config = dict(
    d_model=192,
    head_dim=32,
    d_mlp=640,
    rope_fraction=0.75,
    attn_scale=0.177,
    parallel_block=False,
    init='uniform',
    schedule='wsd',
    decay_shape='cos',
    final_lr_fraction=0.1,
    batch_tokens=32768,
    steps=7966,
)
MLP neurons of a small language model. Each row is named by its layer, matrix (gate and up: input weights) and neuron, and shows model dimensions 64-127. Each number is 200 + 20 x the weight over its row's rms, rounded and kept within 0 to 999. A neuron's up and down rows have the sign that makes its largest values positive.
After each neuron's rows, "fires on" lists the tokens most often at its 100 highest values on Wikipedia text that the model never trained on. A number after a token or word is its count.

L9.gate299,216,187,208,219,210,172,217,201,229,202,206,206,191,202,202,190,210,206,210,190,237,188,184,180,209,186,188,198,187,190,212,192,160,194,172,206,206,197,232,192,204,196,181,219,212,170,172,227,217,240,217,200,193,181,187,203,182,199,214,199,206,160,194,176
L9.up299,209,179,192,198,179,212,200,169,220,185,259,228,169,207,161,196,192,202,208,192,190,229,245,150,215,169,212,194,206,167,207,184,186,187,169,186,180,193,203,202,206,185,190,207,201,173,209,186,181,225,189,225,203,176,203,174,184,225,213,173,196,189,235,238
fires on: " Ch" 16, " r" 11, " D" 10, " Th" 9, " H" 6

L2.gate279,175,200,187,188,196,204,224,221,196,210,223,211,196,158,184,178,214,178,200,187,189,203,175,192,158,194,194,212,209,213,215,197,218,213,212,204,204,217,207,205,198,177,211,212,173,209,188,210,185,179,220,200,186,224,230,207,177,180,177,205,184,203,188,190
L2.up279,171,182,237,188,199,209,194,211,167,212,209,207,210,171,223,188,188,187,209,218,183,209,200,196,169,199,229,219,180,204,214,203,171,225,194,180,220,192,237,220,178,193,202,238,211,204,199,150,232,202,178,152,194,181,167,158,188,188,200,194,222,201,209,186
fires on: " fl" 45, " Fl" 15, " wind" 7, " Arm" 7, " exp" 4, " Museum" 4

L10.gate180,213,194,204,232,212,193,179,183,226,204,194,192,148,151,183,232,184,224,214,207,177,199,202,193,196,179,183,197,209,232,207,224,189,207,217,201,166,175,202,204,221,170,188,185,191,223,215,180,182,189,213,198,175,196,179,208,203,199,192,178,203,192,203,178
L10.up180,198,226,190,206,178,172,180,209,194,202,221,219,189,224,179,192,168,187,208,169,229,209,219,203,202,195,172,233,217,213,187,244,233,188,180,232,201,227,193,181,205,159,202,163,199,214,174,205,190,193,210,214,201,189,177,181,195,188,229,165,161,199,194,212
fires on: " of" 52, ":" 41, "-" 4

L2.gate223,181,191,144,177,179,219,213,202,225,206,189,222,220,215,190,180,217,201,201,216,241,211,194,204,210,164,217,179,179,202,197,180,220,182,204,200,226,226,199,210,229,158,180,169,160,225,200,220,166,186,183,191,234,176,204,258,196,188,195,222,191,187,198,190
L2.up223,217,197,178,186,208,172,228,207,230,189,177,202,226,192,214,221,212,204,179,183,206,201,208,203,226,180,203,193,221,200,211,177,227,170,181,194,226,231,203,208,204,179,183,156,158,209,187,197,191,216,197,192,178,229,234,233,212,181,209,206,219,176,210,186
fires on: "\n\n" 30, " named" 17, " The" 14, " known as" 7, "Population" 6, "led" 5

L5.gate562,215,197,249,212,189,205,210,223,199,234,196,172,208,186,226,176,181,202,186,175,202,157,215,198,206,188,187,200,244,183,210,191,196,180,211,247,197,248,195,214,209,197,192,228,234,178,185,222,197,241,192,191,202,206,172,190,185,225,193,203,205,191,201,183
L5.up562,197,199,216,196,170,194,190,197,175,224,204,187,220,229,192,201,203,212,198,211,180,199,222,218,132,217,183,205,162,184,204,229,227,222,219,192,208,211,163,193,207,190,205,205,225,206,200,160,232,195,226,191,245,214,222,203,226,202,182,207,198,204,180,185
fires on: "==" 15, " career" 12, "im" 11, " div" 8, "iv" 5, " ==" 5

L3.gate441,232,190,201,201,171,194,199,185,169,203,197,241,199,168,212,160,175,196,180,204,171,214,194,188,224,206,217,221,175,207,213,229,191,200,191,233,190,185,210,198,183,163,189,181,195,161,179,216,201,175,215,226,211,209,182,244,188,203,147,205,219,203,193,186
L3.up441,228,227,182,211,198,209,219,218,193,201,227,191,218,180,210,228,197,197,203,190,192,221,222,178,198,215,184,171,188,221,205,166,203,236,229,185,193,169,204,216,185,184,187,164,206,148,173,212,204,156,193,194,183,199,205,167,172,190,185,198,201,182,155,201
fires on: " ab" 25, " cons" 11, " ind" 11, " Ab" 11, " top" 8, " | +" 8

L5.gate78,246,193,149,207,186,217,198,197,199,192,190,193,214,173,193,183,222,195,228,225,220,184,207,158,234,201,218,199,212,210,190,155,199,188,184,163,212,224,234,210,174,177,174,215,197,225,213,219,178,182,215,204,207,213,198,211,181,199,198,208,191,174,195,179
L5.up78,226,180,224,164,162,210,208,171,206,224,195,199,201,190,205,180,177,176,214,211,206,226,204,209,222,191,190,188,188,201,188,208,192,227,220,189,191,204,169,225,217,200,190,194,208,197,189,199,224,197,206,191,247,191,215,204,186,204,177,234,213,181,201,193
fires on: "\n" 15, " because" 13, "\n\n" 9, "ue" 7, "ce" 5, " in" 5

L8.gate158,229,171,196,163,223,137,219,190,225,208,268,194,233,161,191,218,196,176,198,232,213,219,209,233,191,176,185,220,219,183,220,223,185,223,181,206,182,167,183,198,239,172,195,207,195,189,192,195,190,210,159,162,212,226,174,184,228,197,189,199,203,189,216,208
L8.up158,193,179,171,188,212,207,204,217,185,170,190,203,217,207,216,227,230,206,240,204,169,207,139,239,192,183,207,188,202,194,150,203,183,200,188,195,181,166,202,203,204,200,209,175,171,137,230,213,188,208,196,200,188,213,197,209,208,213,190,176,212,196,202,196
fires on: "is" 14, " Public" 8, " Law" 8, "it" 7, " business" 7, "air" 7

L8.gate283,222,177,176,186,205,209,230,170,209,186,213,213,196,195,172,172,243,188,189,187,173,217,224,189,197,192,226,226,192,148,155,194,203,194,200,167,215,182,199,182,229,220,194,200,194,190,156,228,209,218,169,209,188,195,177,188,187,212,217,212,211,208,193,186
L8.up283,190,195,216,180,200,182,202,196,193,181,194,172,188,207,205,189,200,215,213,201,204,202,161,231,204,208,251,248,223,189,190,174,242,232,168,206,213,215,209,177,209,231,193,223,207,183,198,196,198,184,182,228,176,154,183,205,178,217,191,205,202,179,186,192
fires on: "ar" 22, "en" 10, "ad" 7, " without" 6, "er" 5

L3.gate516,207,194,195,218,203,179,192,212,189,224,182,229,198,234,151,200,230,204,219,229,219,205,219,174,224,181,164,200,178,168,213,212,178,183,181,234,218,216,187,235,221,200,202,202,186,175,208,206,208,189,194,191,164,206,198,216,206,165,193,193,240,178,225,182
L3.up516,252,209,207,205,191,169,183,193,217,218,170,224,201,223,189,206,192,206,233,225,213,237,189,199,210,196,220,154,153,167,186,202,203,191,201,210,217,185,209,238,183,204,215,175,178,181,222,226,219,184,186,188,196,206,211,191,182,201,217,222,177,188,204,231
fires on: " A" 41, " | A" 16, "- A" 8, " (A" 7, ", A" 7

L5.gate280,182,198,216,189,177,206,230,195,183,201,155,213,175,218,173,176,204,217,175,145,212,195,231,199,181,199,172,243,166,210,228,241,206,246,210,199,194,225,154,185,211,203,191,203,224,188,184,232,201,206,197,222,199,191,192,168,221,234,178,205,224,203,185,179
L5.up280,198,225,210,185,207,201,202,242,189,189,239,184,139,201,209,208,174,209,183,142,226,179,240,188,203,197,208,172,171,214,213,214,204,205,256,210,184,219,202,191,193,177,205,197,217,174,173,215,188,205,200,175,199,199,190,190,236,212,170,188,258,181,181,193
fires on: " Bl" 17, " Pl" 14, "l" 12, " bl" 10, "or" 7, " to" 6

L3.gate601,171,181,190,177,221,212,176,197,221,194,185,238,236,190,178,235,204,190,198,227,202,203,208,208,180,166,231,206,218,200,202,211,197,244,204,181,203,199,187,210,186,178,217,220,194,237,227,181,170,227,179,172,202,194,237,185,213,180,181,186,219,194,168,198
L3.up601,166,197,186,179,207,195,194,204,218,190,173,183,216,185,203,209,161,227,165,191,208,231,222,179,192,185,203,203,215,203,174,184,204,201,218,188,204,196,191,168,228,217,217,222,190,258,211,169,183,219,174,207,227,194,217,161,215,220,199,178,224,197,175,182
fires on: " tri" 13, " Sh" 12, " plan" 9, " fund" 8, " report" 5, " house" 5

L10.gate311,223,166,175,202,200,206,205,209,226,195,206,180,205,198,211,199,224,193,246,194,176,199,232,189,208,205,161,191,193,209,190,208,208,228,199,230,162,189,198,200,219,193,178,213,193,160,171,177,174,159,173,206,218,199,182,194,190,215,190,195,200,217,228,211
L10.up311,177,216,199,187,191,227,196,204,227,188,184,174,193,212,209,235,167,189,170,156,209,187,228,158,175,187,172,211,200,192,233,261,195,199,202,207,182,222,198,184,213,207,216,168,222,212,181,222,215,211,174,185,214,205,185,186,203,229,198,187,224,182,188,250
fires on: " s" 26, " sp" 18, "-" 10, " Trans" 4

L3.gate410,249,192,215,192,180,188,174,220,222,171,218,198,177,193,199,173,194,208,177,165,218,186,172,209,184,185,227,240,173,196,202,204,209,203,225,169,190,202,194,186,164,218,224,231,186,208,190,206,165,175,217,225,171,223,213,241,186,196,230,192,208,192,192,213
L3.up410,204,185,233,183,179,206,198,197,165,204,215,171,235,202,234,205,216,231,222,202,192,198,208,174,212,191,211,199,195,215,213,173,181,199,203,214,177,223,224,201,184,198,187,222,250,203,249,201,230,223,183,162,200,211,201,223,173,186,183,181,211,221,206,202
fires on: " Kn" 19, " fl" 10, " Fl" 10, " kn" 7, "- Height: " 5, " in a " 5

L10.gate233,189,202,197,213,223,210,218,189,187,189,186,210,195,229,194,202,206,192,204,189,212,203,212,214,190,152,220,173,173,216,226,192,217,195,201,193,185,265,215,217,213,180,181,238,220,191,218,166,195,237,184,211,212,194,219,228,214,204,196,183,181,227,220,193
L10.up233,191,196,192,186,188,230,201,187,203,202,181,181,207,230,178,219,200,208,181,208,198,181,195,184,206,219,216,256,159,182,191,221,194,187,181,192,185,189,204,186,208,174,217,202,201,210,223,179,191,200,162,197,186,203,216,231,176,175,226,194,160,231,213,197
fires on: "-" 22, "es" 10, "te" 7, "0" 7, " " 6, "e" 5

L3.gate326,169,202,205,226,181,255,214,210,208,195,233,170,161,200,192,192,215,209,233,207,212,190,187,169,211,217,200,165,206,205,212,212,206,189,223,193,208,210,197,178,176,225,230,233,174,184,229,220,202,182,227,196,167,216,188,208,185,194,208,229,226,172,208,211
L3.up326,182,213,203,208,194,185,237,168,194,192,168,207,195,176,190,211,232,175,198,206,204,215,211,230,188,205,180,216,186,176,244,203,234,174,181,216,188,186,209,258,212,203,175,204,179,208,218,195,195,175,220,250,190,177,173,215,212,151,195,216,213,207,171,175
fires on: " w" 37, " ar" 11, " f" 8, " b" 8, " to f" 7, " gr" 7

L2.gate204,209,236,181,200,214,161,201,203,171,209,242,207,177,203,184,236,185,197,198,222,202,187,178,209,165,228,190,148,193,195,197,203,199,199,202,179,221,174,241,214,226,191,192,198,176,172,270,206,183,170,214,217,226,185,216,183,212,186,197,194,198,182,176,197
L2.up204,211,245,171,213,209,171,198,196,177,201,232,176,183,191,215,202,188,220,218,177,248,207,196,180,173,176,180,177,189,220,220,209,217,210,217,191,251,215,207,186,213,212,218,205,197,180,236,204,178,210,210,197,223,216,217,201,200,209,199,193,174,187,200,200
fires on: " Be" 34, " than" 17, " And" 17, " Ser" 8, " cred" 6, " ser" 6

L10.gate555,202,187,197,196,187,197,156,207,178,188,223,195,230,188,200,208,172,209,190,210,169,175,172,203,215,191,205,197,190,183,187,238,234,178,211,186,198,212,205,201,178,210,208,227,176,228,214,224,213,225,227,204,188,205,227,173,161,219,184,205,215,169,189,160
L10.up555,249,205,192,168,214,177,193,185,199,210,182,202,181,190,200,172,213,181,167,238,205,220,182,232,222,215,192,196,192,200,200,220,203,196,211,166,183,217,180,200,204,196,190,213,179,209,206,190,186,228,212,209,260,179,175,227,227,216,192,197,237,195,214,213
fires on: "u" 26, "ir" 9, "n" 9, "im" 5, "ur" 5

L5.gate53,206,205,200,180,184,227,236,201,176,174,185,212,172,189,243,167,219,207,210,180,219,225,210,207,225,196,202,229,216,162,197,172,201,211,231,188,256,215,197,181,212,158,187,224,215,187,155,210,210,197,221,206,224,187,214,197,221,206,219,218,149,208,206,173
L5.up53,214,224,189,168,177,194,208,179,184,202,202,184,214,225,212,241,194,185,207,204,235,216,218,207,220,212,221,188,164,185,211,162,194,207,204,181,212,207,201,209,244,191,177,198,192,218,183,208,205,172,186,204,198,205,231,236,213,201,209,248,191,208,209,216
fires on: "\n\n" 45, "e" 7, "per" 7

L2.gate218,178,182,179,247,231,192,180,196,143,215,198,204,246,221,211,214,191,193,193,179,220,218,223,203,197,195,214,213,203,225,199,214,174,203,205,195,199,218,202,175,215,184,150,192,215,189,222,193,201,213,189,188,163,208,183,194,194,215,218,216,163,191,202,169
L2.up218,215,220,184,209,214,209,212,215,228,196,197,180,222,177,188,183,183,175,220,185,191,191,215,172,194,173,192,148,194,172,188,214,196,204,222,201,181,207,187,189,196,203,199,178,184,242,213,213,154,218,219,174,213,193,200,181,177,203,200,237,218,217,179,236
fires on: " vis" 12, " exhib" 10, " col" 10, " pat" 10, " str" 9, " poss" 8

L10.gate324,217,180,171,206,187,197,199,185,171,208,195,181,233,164,234,202,190,176,236,188,178,173,212,179,223,205,167,207,181,200,218,229,174,233,178,192,207,209,220,199,190,167,219,184,215,167,226,211,169,162,231,224,192,203,162,184,162,189,194,225,177,192,233,192
L10.up324,212,213,168,210,195,180,174,184,196,170,182,197,231,175,210,203,198,197,221,175,189,210,204,198,207,214,192,223,209,195,160,219,205,207,234,193,199,203,220,236,197,186,192,169,211,183,221,182,184,176,218,193,190,200,164,193,165,169,180,222,215,185,217,187
fires on: " ab" 25, " dis" 15, " Ab" 11, " re" 7, "b" 6, "o" 5

L2.gate636,222,185,222,166,211,224,206,223,208,231,224,228,172,227,235,213,194,228,242,235,191,169,171,203,231,258,190,195,204,231,201,214,195,178,215,183,187,208,208,225,156,182,174,205,232,212,208,190,235,225,230,192,193,233,176,232,198,156,205,200,173,186,175,196
L2.up636,184,226,196,171,231,216,246,182,202,195,205,197,158,205,235,226,186,224,212,216,233,199,179,209,220,231,180,208,183,233,147,219,193,186,224,174,219,194,208,213,204,173,195,189,169,237,204,171,184,212,207,215,198,174,203,222,212,154,213,197,173,184,196,193
fires on: " B" 53, "| B" 19, " | B" 8, ": B" 6, " in B" 5, "a B" 4

L2.gate96,191,226,220,222,209,187,213,175,173,172,174,231,197,190,158,198,191,178,183,188,180,193,173,187,195,215,182,181,217,224,218,178,207,174,238,200,160,205,193,220,200,195,182,209,186,214,189,251,188,192,204,191,146,171,211,211,183,202,228,210,212,191,227,175
L2.up96,207,215,218,201,219,195,208,236,171,172,204,189,173,174,194,218,226,205,220,174,170,168,164,186,234,244,196,213,220,209,205,198,167,228,215,184,221,212,177,174,186,134,208,182,218,183,150,207,209,172,211,176,192,165,191,202,194,197,226,204,181,214,193,210
fires on: " app" 24, " App" 16, " En" 12, " vers" 7, " Alb" 7

L9.gate428,184,216,193,218,204,196,205,188,200,189,214,210,206,157,224,182,205,164,225,174,207,218,216,235,199,154,181,155,184,191,221,191,188,235,207,180,177,211,221,204,215,200,196,195,195,237,204,167,163,184,185,200,195,199,188,212,206,164,182,160,219,186,209,219
L9.up428,157,250,200,198,199,214,197,154,201,177,187,179,208,202,222,212,199,189,208,179,222,234,211,191,208,212,202,229,209,174,190,231,191,183,209,215,215,190,175,181,229,173,196,178,213,194,177,208,173,163,215,203,210,230,187,209,201,210,209,188,191,218,224,217
fires on: "-" 52, " Mar" 23

L3.gate435,164,191,193,192,204,219,215,202,219,180,194,202,236,165,195,210,227,178,240,173,201,190,209,175,191,166,212,178,168,232,217,203,205,183,219,240,213,210,180,219,186,187,180,197,209,193,213,213,215,199,202,153,208,196,167,193,196,204,205,207,226,223,230,211
L3.up435,190,213,205,209,209,222,187,192,191,209,189,204,226,172,230,206,217,161,214,180,179,224,217,178,215,191,214,221,183,218,228,193,204,199,214,211,197,195,158,192,212,189,203,201,227,186,215,180,193,187,210,156,197,214,205,206,192,195,211,234,227,206,193,242
fires on: " sub" 18, " ob" 17, " arch" 9, " Arch" 8, " grand" 7

L5.gate505,209,181,208,184,219,208,195,196,202,209,208,236,213,197,202,182,232,207,181,183,208,205,184,157,184,188,183,233,200,179,179,211,166,216,149,206,234,202,234,184,210,215,187,222,225,186,206,232,223,197,202,199,181,237,200,182,221,198,209,221,220,228,219,203
L5.up505,213,203,166,171,187,232,195,200,204,211,174,198,214,229,198,184,201,172,195,196,193,203,221,213,218,191,163,214,194,200,223,175,198,221,174,228,181,164,171,182,215,200,165,224,197,206,163,176,227,209,204,203,193,203,219,206,173,193,209,185,219,212,208,233
fires on: "r" 19, "ar" 17, "s" 7, "art" 6, " at" 6, "ort" 5

L2.gate5,198,175,215,193,206,186,214,189,206,239,193,189,215,178,225,198,229,159,232,189,180,193,213,173,166,217,200,246,217,242,196,201,206,197,201,179,182,228,185,209,200,198,207,217,184,205,165,201,210,195,219,179,192,189,239,202,166,206,239,195,205,165,174,210
L2.up5,192,183,190,197,189,208,197,186,226,213,184,210,217,178,205,209,236,214,234,162,214,203,190,234,188,246,221,200,242,207,202,201,227,186,184,173,209,225,225,223,203,207,229,220,153,201,183,170,196,214,188,191,187,204,200,202,200,197,227,176,220,184,189,188
fires on: "'" 63, "+" 12, "'s" 7, "’" 5, "ream" 4

L10.gate395,200,191,198,199,197,192,235,155,214,222,226,199,191,217,194,205,242,215,234,198,223,160,215,186,186,220,204,213,213,167,241,185,220,191,216,198,194,211,167,186,194,166,186,211,187,217,184,230,187,196,176,213,174,204,199,169,189,202,223,208,224,204,209,193
L10.up395,193,172,196,178,158,199,193,192,198,205,199,183,199,238,164,205,205,204,222,181,236,181,188,205,198,218,210,206,236,167,218,179,201,203,196,166,211,190,167,218,192,196,223,224,176,223,177,177,205,184,193,230,194,219,190,165,182,196,182,229,212,197,228,189
fires on: " l" 18, "er" 14, "ar" 12, "ik" 11, "ic" 6, "ts" 6

L2.gate334,244,216,200,176,196,198,195,173,187,182,167,248,231,180,214,199,189,187,192,215,182,195,201,161,180,180,210,201,202,210,233,190,204,187,201,214,184,184,197,244,202,184,218,225,182,220,225,164,224,213,248,203,224,223,166,174,194,201,192,214,201,222,227,215
L2.up334,203,154,234,187,226,230,222,228,198,214,208,189,209,240,165,188,197,179,210,198,182,191,204,202,209,183,159,210,206,228,212,214,179,206,224,193,205,204,175,185,189,173,213,230,213,172,159,217,184,162,252,191,210,211,216,160,172,196,198,192,232,196,194,202
fires on: " under the" 15, " at the" 15, " among" 11, " on the" 11, "|---|---|" 8

L9.gate216,196,200,206,196,184,187,222,225,225,206,185,190,219,195,171,197,239,191,180,242,203,201,181,207,203,204,196,196,219,188,195,230,201,208,199,214,236,193,192,183,159,185,198,185,214,199,215,210,197,192,186,187,203,211,215,166,145,186,205,181,174,174,206,227
L9.up216,242,202,218,195,175,197,212,172,199,238,164,184,178,199,168,181,200,187,242,207,176,195,196,230,231,214,190,204,203,175,172,178,187,213,187,213,182,215,223,195,220,185,163,236,211,203,192,187,189,209,182,212,195,212,222,210,174,191,240,208,214,204,208,204
fires on: " part" 22, "ar" 10, "re" 9, "art" 6, " Part" 5, "u" 5

L5.gate385,216,203,170,245,199,182,244,181,174,203,192,199,213,176,191,226,193,218,194,224,174,191,213,216,222,215,194,198,201,203,204,247,195,167,227,202,200,194,198,187,209,202,204,213,215,202,187,200,194,228,214,212,230,221,184,175,202,168,198,223,197,201,190,222
L5.up385,199,207,233,170,166,223,201,211,187,204,203,227,199,178,220,212,206,214,198,230,176,202,188,197,181,197,223,197,191,214,207,211,222,195,181,221,204,236,189,222,216,171,223,211,220,176,186,232,188,185,187,200,217,202,196,173,233,201,209,203,240,191,211,186
fires on: "ar" 30, " Kar" 12, " front" 8, "ov" 6, " Far" 6, "or" 5

L3.gate347,238,165,190,199,192,193,205,194,198,201,159,210,202,204,166,231,195,155,163,174,166,179,186,170,195,221,197,195,203,238,209,179,197,182,180,198,206,192,192,191,179,173,190,215,205,208,218,179,215,244,195,195,188,188,222,182,207,194,164,197,230,184,195,224
L3.up347,205,186,220,202,220,199,185,215,198,182,161,191,206,190,191,235,197,188,173,200,206,206,181,210,204,206,208,189,216,215,198,209,198,183,175,186,180,192,226,187,158,186,184,208,212,214,234,169,229,230,185,203,184,172,219,193,185,166,182,227,210,188,185,230
fires on: "Wh" 13, " general" 9, " Conserv" 8, " gr" 7, " St." 7, "- Species" 7

L2.gate34,204,206,195,225,160,239,217,206,185,206,230,202,204,182,200,206,205,176,204,184,204,232,172,216,180,226,231,210,186,218,189,186,193,212,199,180,200,185,180,184,216,176,179,190,216,200,240,214,225,166,201,209,218,178,207,244,173,202,201,189,193,222,246,214
L2.up34,209,174,198,208,216,201,226,214,211,219,165,183,201,174,183,167,157,185,229,226,202,214,180,188,213,179,191,192,219,171,196,181,210,212,200,190,187,208,204,216,198,221,176,198,241,193,227,208,239,163,194,221,203,197,184,171,206,172,215,238,234,208,195,206
fires on: " Con" 16, " San" 13, " Royal" 12, " ISBN " 12, " Championships" 9

L9.gate639,200,180,190,192,220,181,213,188,209,183,214,198,165,193,172,228,211,191,212,198,222,204,151,167,181,189,187,203,199,215,208,206,170,205,198,209,208,220,182,183,201,150,208,184,235,227,211,212,214,199,213,184,186,240,204,184,215,211,213,207,164,190,217,204
L9.up639,176,227,178,238,203,217,231,188,182,201,200,194,209,203,173,218,223,206,182,187,206,251,181,190,175,178,191,210,180,201,214,170,231,171,212,234,192,183,192,167,182,200,213,180,203,197,209,169,155,207,227,189,196,193,179,219,191,165,200,159,202,133,207,240
fires on: "-" 24, " Y" 10, "=" 9, " H" 6, " " 4

L10.gate227,180,180,198,218,228,203,173,182,161,179,209,209,224,171,201,223,184,193,250,197,208,170,225,221,213,248,196,174,184,186,164,164,201,206,180,229,198,221,221,177,215,216,193,193,190,181,218,205,224,217,182,208,207,240,181,194,160,199,164,234,201,190,242,182
L10.up227,180,219,233,172,198,192,207,167,195,202,234,210,224,171,221,151,191,210,196,193,185,177,183,247,187,212,209,220,197,206,175,187,191,168,194,183,169,216,161,199,178,175,215,187,181,176,199,199,191,183,201,192,179,214,184,187,178,205,190,205,215,148,225,216
fires on: " sp" 47, " gr" 6

L8.gate467,221,205,187,214,187,214,212,213,201,198,206,212,210,201,191,218,173,212,180,212,181,170,210,196,196,170,230,217,163,185,222,178,178,153,196,219,190,197,205,204,219,224,184,211,157,235,223,198,230,233,180,243,205,181,221,177,205,228,236,178,201,184,224,201
L8.up467,214,235,195,164,171,205,176,181,174,198,202,216,199,170,173,217,217,211,183,242,226,193,223,211,202,214,209,171,182,170,226,206,169,184,159,184,197,195,222,238,205,183,196,223,225,205,211,193,197,211,191,185,240,162,174,162,202,215,196,214,228,191,198,193
fires on: "ur" 18, "u" 12, "ut" 8, "ov" 8, "n" 7, "ar" 6

L2.gate585,181,192,219,215,200,182,207,195,193,216,192,198,210,203,230,227,184,228,171,239,185,244,176,203,185,216,180,208,209,189,166,201,220,197,222,248,205,201,188,178,194,189,191,186,199,231,207,200,159,209,215,181,199,209,199,201,228,204,184,157,220,217,211,171
L2.up585,203,200,210,231,210,185,213,195,189,218,169,197,210,196,220,212,197,220,194,190,190,248,201,211,209,214,210,212,222,204,183,181,232,189,218,206,200,171,226,205,233,194,194,212,178,239,208,204,158,195,188,189,182,198,194,211,242,195,206,182,195,166,233,161
fires on: " Sh" 72, "sh" 13, " | Sh" 8

L2.gate134,182,189,217,206,208,207,198,238,208,190,194,211,144,233,205,207,199,181,213,212,189,196,173,197,230,222,172,208,179,182,165,170,216,237,216,188,194,171,200,223,183,215,216,188,245,191,220,217,188,210,213,173,209,219,185,172,169,195,166,178,177,168,187,224
L2.up134,246,199,165,187,213,171,199,200,227,227,201,206,218,174,180,212,196,208,209,199,215,193,217,177,188,203,202,204,218,170,212,194,192,191,222,227,199,181,183,217,229,213,175,213,215,194,183,173,192,179,187,232,189,166,260,195,195,191,200,206,192,208,219,202
fires on: " part" 47, " than" 18, " Part" 6, " what" 6, ", while" 6

L3.gate297,186,193,192,190,195,183,175,189,199,221,201,222,184,192,161,195,182,181,193,189,202,191,182,155,197,229,213,206,206,201,240,206,203,202,220,185,200,208,160,210,214,196,194,174,187,212,187,228,222,183,215,195,203,213,195,220,207,201,201,232,191,181,209,224
L3.up297,199,191,171,185,196,181,177,184,219,197,183,206,206,211,210,234,178,198,179,185,187,162,208,196,191,222,179,227,162,207,228,201,212,217,214,179,201,160,144,229,195,200,223,209,156,231,221,191,166,207,234,217,158,208,196,209,222,183,226,191,197,193,179,221
fires on: " U" 57, ", O" 16, ", U" 8, " O" 8, " | U" 7

L9.gate256,204,202,198,202,176,192,202,190,202,210,189,212,174,209,193,200,219,185,155,191,198,172,182,220,186,268,229,218,225,220,156,183,215,239,201,231,206,211,166,217,185,232,225,198,206,193,166,190,180,167,209,211,194,174,228,211,173,187,194,185,200,190,195,177
L9.up256,193,176,195,198,154,239,249,166,219,192,203,224,230,171,205,198,208,218,197,201,168,237,207,207,201,220,212,162,213,235,205,145,179,190,222,207,203,191,190,224,168,203,199,178,231,220,174,224,206,188,204,222,200,231,184,227,202,230,209,199,206,201,178,207
fires on: " P" 26, "-p" 18, "p" 13, "P" 5, "- P" 5, "app" 4

L10.gate448,172,188,212,173,174,221,197,178,208,182,200,208,189,206,201,242,206,198,196,166,143,185,209,205,190,164,201,194,156,232,195,197,239,210,161,192,188,229,202,203,198,204,168,207,200,209,200,207,225,198,201,203,206,178,207,208,196,182,216,218,188,201,176,203
L10.up448,204,196,183,190,192,189,208,199,192,192,186,183,201,206,182,216,208,224,213,174,217,190,209,202,215,227,196,200,166,231,186,202,215,221,168,200,209,193,172,242,228,186,212,201,201,196,165,184,191,175,226,228,155,199,218,200,173,228,227,222,203,182,174,207
fires on: "p" 29, " sp" 10, " P" 5, "m" 4, "mp" 4, "mission" 4

L5.gate79,179,237,219,235,157,206,187,230,202,188,228,227,200,185,177,226,183,217,192,203,199,173,216,206,240,221,201,198,207,176,201,175,199,195,230,236,222,207,212,193,215,158,233,207,210,182,204,173,193,169,218,159,218,205,253,179,214,187,210,230,215,222,176,209
L5.up79,216,182,200,230,182,183,210,179,202,226,194,210,174,230,180,181,200,223,196,185,174,184,163,229,210,193,209,204,170,198,207,191,157,207,221,227,220,210,196,193,204,187,224,207,182,182,177,234,207,204,200,175,207,171,200,207,181,178,225,212,210,165,205,197
fires on: "g" 23, "er" 16, "ig" 11, "ag" 8, "st" 7, "ern" 7

L2.gate476,207,183,198,228,181,208,214,169,188,207,220,220,209,196,217,199,215,192,234,174,197,202,180,168,218,203,202,192,220,167,180,195,233,229,171,159,176,182,239,198,228,216,199,222,151,228,199,214,209,210,188,196,210,183,206,188,180,189,221,205,227,178,173,203
L2.up476,177,184,198,213,172,207,204,187,202,207,185,226,222,224,184,199,235,185,237,176,171,221,193,177,215,221,218,202,234,185,181,189,183,160,160,214,187,182,214,193,198,194,179,228,183,218,203,208,212,193,206,199,174,177,208,186,197,183,229,222,229,164,186,166
fires on: "\"," 33, ")," 28, "s," 17, "ō" 12, "ā" 7

L3.gate552,211,205,178,224,165,222,206,176,163,202,186,182,209,221,159,221,189,161,181,218,179,181,192,203,180,219,224,198,214,250,199,211,200,208,187,201,220,206,209,220,167,187,204,228,215,235,201,219,200,233,192,196,182,178,205,181,227,177,187,188,178,169,179,171
L3.up552,189,170,215,201,185,190,176,226,205,215,188,236,194,190,192,230,190,185,214,197,203,203,219,169,214,180,192,231,180,181,229,196,209,164,192,209,170,173,167,227,155,198,189,189,234,227,215,199,201,210,184,191,207,175,199,207,206,236,216,197,166,201,205,186
fires on: " t" 18, "bon" 11, "==C" 9, " " 8, " determ" 7

L3.gate401,192,210,201,197,203,183,179,162,218,242,216,216,186,181,174,215,225,178,212,213,202,197,226,182,171,216,204,223,198,175,224,174,192,207,213,192,219,237,213,227,241,200,216,176,172,163,194,162,262,200,200,197,203,226,224,223,185,185,196,234,195,161,238,187
L3.up401,207,201,195,144,215,170,185,162,189,223,184,215,160,204,201,182,235,218,216,205,199,187,188,197,194,228,231,226,197,217,188,204,214,195,246,164,241,190,170,197,197,172,235,200,181,174,158,233,199,176,196,215,201,168,206,202,185,228,206,195,172,196,229,189
fires on: " | A" 21, ": A" 9, " | O" 9, ", O" 9, " of A" 7, ", A" 7